Weights of a small GPT-style language model, trained from scratch on English Wikipedia.
Architecture: rotary positions, no biases in attention or MLP, tied embeddings, attention and MLP in parallel.
MLP neurons of a small language model. Each row is named by its layer, matrix (down: output weights) and neuron, and shows model dimensions 16-79. Each number is 200 + 40 x the weight over its row's rms, rounded and kept within 0 to 999. A neuron's up and down rows have the sign that makes its largest values positive.
A block is one neuron, or neurons of one layer that tend to fire together. After each block is what it responds to, as a language model described it from the Wikipedia text at the highest values.

L7.down132,288,244,261,175,206,287,262,171,208,199,169,156,172,199,207,208,172,246,235,180,172,261,245,259,255,171,203,212,205,171,259,202,216,199,130,230,124,210,157,153,243,192,145,196,290,225,135,217,165,146,216,209,174,234,173,176,196,176,218,123,228,187,242,144
L7.down156,227,174,198,203,199,184,223,192,212,105,234,178,234,239,207,191,239,209,245,211,193,199,203,221,131,205,171,165,96,172,219,209,206,233,102,148,251,192,199,186,189,246,214,158,258,267,219,263,232,246,216,230,199,192,181,183,163,191,326,231,253,196,181,209
L7.down319,221,210,216,171,146,231,130,205,222,176,197,177,167,296,184,129,247,220,184,192,229,201,221,128,176,231,179,182,223,207,191,129,229,155,217,205,162,187,176,154,229,142,188,150,205,218,258,191,164,198,188,140,298,173,186,263,172,195,189,212,267,166,226,181
L7.down519,208,199,271,194,162,167,145,185,198,135,248,233,166,137,225,241,160,277,192,230,188,267,177,229,227,154,237,199,211,188,187,210,254,198,176,114,258,167,207,141,181,176,231,160,203,236,175,271,233,169,167,247,185,163,151,164,251,212,200,188,267,182,171,153
L7.down544,119,183,163,215,244,209,204,156,143,220,179,234,224,235,192,180,133,162,171,174,162,173,216,208,236,256,237,220,194,176,160,223,151,197,184,239,158,188,267,217,189,166,128,207,196,133,199,155,292,257,199,225,208,200,187,152,218,213,272,202,180,193,171,186
L7.down865,233,169,200,226,236,181,289,242,200,183,172,162,207,239,244,170,196,221,156,223,156,250,220,175,229,190,219,206,202,265,166,263,183,116,158,244,157,144,233,247,199,164,255,143,247,173,207,149,216,133,276,258,235,202,237,184,199,176,200,237,129,122,191,223
L7.down915,223,182,230,154,172,166,191,259,166,231,150,195,248,236,235,209,202,156,163,210,210,250,213,196,240,175,199,263,260,210,231,228,245,260,132,148,225,236,143,264,222,163,255,177,213,119,145,227,213,341,275,338,258,168,258,149,169,205,197,175,237,231,261,194
L7.down937,282,171,169,234,201,230,209,196,218,217,199,171,225,182,252,205,238,176,252,267,185,148,237,208,155,154,180,160,193,172,197,153,120,218,153,193,189,198,169,125,213,155,290,205,294,193,121,203,161,204,274,212,137,198,217,204,172,233,222,154,235,245,191,129
Initial Y word pieces. Word-initial fragments, mostly "Y"/"y", that start a split word, especially Japanese and foreign names and youth/yellow, such as Yasui, Ya, youth, yellow.

L6.down354,160,216,240,223,191,223,122,229,211,202,240,174,141,173,231,174,188,192,119,188,138,294,188,266,193,315,158,146,182,233,185,112,179,225,194,152,179,159,245,234,128,180,213,102,206,163,233,239,153,244,263,231,194,97,167,131,225,195,236,243,178,147,173,190
L6.down458,249,135,271,158,148,240,147,179,232,270,116,198,166,124,209,177,215,257,244,186,248,285,256,194,207,248,58,195,205,186,183,110,143,190,232,217,182,193,172,241,276,193,200,161,279,170,170,180,182,202,195,213,113,206,191,193,264,261,205,256,146,136,151,209
L6.down571,175,156,146,188,218,224,213,269,230,250,191,197,215,187,224,202,138,181,176,219,260,182,223,204,183,190,152,172,250,205,241,185,208,209,106,176,131,211,103,279,151,159,168,244,217,238,253,275,152,219,172,256,189,148,246,261,224,159,114,214,250,153,221,223
L6.down668,245,187,187,218,170,252,213,195,215,235,145,146,180,226,178,154,229,192,176,228,228,201,188,199,207,213,163,175,268,199,183,201,135,244,199,151,146,182,248,250,194,159,160,274,233,147,134,164,214,161,176,224,158,173,208,219,178,155,180,202,232,256,123,174
L6.down866,236,269,195,216,241,119,177,252,240,184,138,214,110,202,234,264,133,170,182,190,176,186,200,214,199,189,223,213,237,155,186,221,157,256,268,141,165,260,177,153,169,235,233,219,198,190,256,255,199,176,179,224,205,198,210,163,212,282,184,136,190,225,138,139
L6.down895,231,236,237,185,242,182,211,200,220,220,150,233,130,163,273,159,180,213,251,162,162,209,255,203,199,240,175,219,190,208,214,187,108,281,154,197,179,246,178,217,210,118,198,250,266,139,191,245,184,158,248,192,227,177,203,178,197,248,182,171,235,211,194,263
L6.down908,220,207,168,292,164,234,230,168,230,174,229,157,234,257,236,192,168,204,301,207,138,254,182,166,238,196,176,134,162,228,223,185,178,280,193,174,258,193,273,228,188,230,202,175,187,160,219,196,206,229,214,237,194,189,221,194,229,211,155,233,105,250,246,177
L6.down997,195,197,209,163,196,210,195,178,172,244,151,159,155,157,200,197,278,192,160,210,221,187,249,153,274,211,175,246,159,209,256,214,261,203,192,189,185,233,198,164,175,188,209,168,205,152,243,245,208,147,201,218,202,205,252,159,103,196,155,221,147,249,212,230
Name fragments, Japanese names. Word-piece fragments inside romanized personal names, mostly Japanese, such as Y, y and uz in Yasui, Hiroyuki, Suzuki; also word-initial Y (Young, Youth) and a few table pipes after vote counts.

L6.down48,88,218,164,209,202,189,143,192,128,227,213,138,220,246,202,182,186,224,224,276,216,165,186,116,114,305,210,197,201,205,247,251,149,218,205,154,203,219,224,227,179,240,214,186,213,191,281,220,228,153,225,196,180,200,158,212,211,250,251,253,176,76,243,240
L6.down200,256,222,237,152,150,160,218,228,157,287,195,211,201,242,222,293,222,209,194,198,167,188,224,254,203,170,227,226,149,164,180,236,213,209,183,172,226,214,218,134,162,124,269,170,156,225,223,147,282,161,174,183,160,221,150,251,226,193,175,171,286,219,229,178
L6.down228,231,217,222,180,160,120,181,149,212,174,260,197,254,186,190,221,235,171,208,219,187,183,158,191,241,190,215,277,183,201,194,131,136,192,230,254,240,199,280,260,160,188,173,178,175,223,154,156,204,247,227,233,181,210,230,231,172,254,186,164,186,139,212,193
L6.down260,162,280,209,153,189,203,137,222,263,180,165,236,266,208,227,281,171,203,216,221,167,279,228,111,199,202,225,220,177,238,108,122,221,193,160,239,216,160,212,211,183,189,225,193,236,169,192,288,195,194,190,228,204,204,144,247,203,231,139,309,207,206,259,196
L6.down450,217,172,120,214,227,216,202,187,198,192,246,130,168,247,274,209,233,194,264,186,231,221,240,190,193,250,204,51,124,202,231,247,243,191,166,167,184,208,255,174,158,204,181,182,226,201,151,209,174,252,179,184,174,207,171,239,169,209,198,224,175,227,116,193
L6.down608,212,216,196,211,257,156,251,215,227,233,162,244,274,223,149,205,200,150,171,235,177,169,231,203,227,264,270,227,205,159,194,188,249,280,247,225,221,182,142,113,181,196,68,209,125,204,236,128,167,121,218,157,166,196,140,130,267,232,144,188,217,229,228,238
L6.down791,206,122,181,277,212,202,190,220,183,160,244,108,121,196,163,183,222,251,157,206,318,161,126,203,173,241,247,185,141,240,172,265,177,184,174,161,220,173,211,229,187,167,233,165,187,130,220,126,215,173,229,192,173,186,209,231,209,148,221,217,250,303,198,259
L6.down872,177,205,227,171,170,152,180,255,211,223,211,186,197,215,193,195,231,222,188,247,208,224,227,159,197,189,211,208,187,237,222,131,145,209,222,225,174,247,202,206,219,249,141,232,210,158,186,179,258,189,247,252,194,190,173,230,271,207,135,198,187,80,231,249
Leading single digits. Single-digit number tokens (mostly 1–4) starting a number after a space, especially in table cells and dates: 2nd, 2.7, 1:00, 2 September.

L7.down12,242,185,183,150,206,217,201,174,209,285,230,179,222,212,231,239,77,225,205,249,210,202,252,242,247,188,178,205,231,243,197,216,209,238,192,249,210,235,204,131,185,172,182,200,233,146,204,254,247,222,210,211,129,247,174,286,220,200,206,170,231,173,166,194
L7.down64,211,190,258,207,134,202,272,222,176,222,215,230,221,223,274,184,156,193,202,174,150,183,241,207,214,166,186,183,198,192,152,206,220,212,182,215,208,131,148,73,178,206,257,162,148,274,232,178,168,226,200,265,190,144,189,118,238,276,171,182,274,263,170,199
L7.down157,179,211,202,215,191,181,184,249,252,174,198,277,209,199,228,196,245,121,206,178,238,238,181,223,168,193,240,174,150,198,270,215,215,213,151,165,209,126,186,216,193,188,219,217,181,152,187,185,194,230,236,214,239,260,244,209,187,227,190,203,235,194,179,165
L7.down516,254,255,227,177,163,246,211,197,202,222,206,199,237,175,184,198,193,216,160,139,162,145,275,266,192,203,218,152,274,180,246,186,219,205,192,115,214,219,172,257,245,197,238,145,192,150,187,159,170,148,158,212,242,246,207,222,207,237,227,190,217,236,217,212
L7.down535,235,171,193,230,198,188,136,210,258,194,198,222,188,253,212,210,191,200,260,127,232,197,229,249,176,195,230,177,143,209,233,216,253,161,152,236,151,200,158,171,157,202,232,233,166,306,204,194,205,252,140,184,263,145,156,209,229,260,221,213,164,217,182,233
L7.down575,227,159,191,206,276,155,197,192,187,236,280,221,204,216,202,182,158,236,119,257,243,211,259,234,224,223,257,187,242,205,186,159,254,231,198,244,260,225,152,171,203,149,222,268,193,210,186,199,151,240,227,148,220,187,210,197,234,140,189,211,203,307,191,266
L7.down752,157,215,207,233,132,196,321,124,240,219,263,238,293,158,214,237,247,185,210,174,243,199,144,140,246,141,202,192,203,207,194,104,179,154,134,199,189,175,195,192,209,187,192,237,244,172,198,195,187,254,118,137,266,225,203,207,119,174,213,189,129,184,231,191
L7.down831,180,263,169,178,138,127,196,151,192,164,189,243,98,208,227,214,206,201,234,242,182,219,199,110,258,109,198,133,189,230,239,268,199,235,182,99,199,171,164,248,161,179,252,157,235,223,217,190,223,210,203,176,221,160,245,120,193,140,188,189,182,195,180,217
Small standalone integers. Short standalone numbers, mostly 1–29, as tokens after a space or parenthesis: day-of-month in dates (2 February, 29 April), table cells, scores and counts.

L3.down752,171,174,273,259,205,255,210,209,234,231,214,178,188,142,174,175,257,155,176,182,273,148,160,231,234,239,226,203,218,172,259,130,222,248,188,222,198,224,231,233,181,158,247,281,273,174,128,241,203,171,170,186,187,190,230,275,198,187,213,197,161,202,165,214
Leading digits in numbers. Single-digit tokens (often 0–4) starting a number, mostly in table cells after a space or pipe, such as 3.28, 3,715, 2.5.

L3.down553,177,189,331,174,177,269,194,202,198,283,218,195,168,197,220,186,158,237,235,244,197,268,305,216,150,130,101,174,188,164,197,127,254,196,138,175,174,204,156,178,125,202,177,164,228,191,213,195,236,120,232,210,214,190,190,201,256,189,201,251,232,154,188,167
Y and ya syllables. Word pieces containing y, such as capital Y starting romanized Asian names and final ya, mostly inside proper nouns: Yasui, Takinomiya, Zaporizhzhya.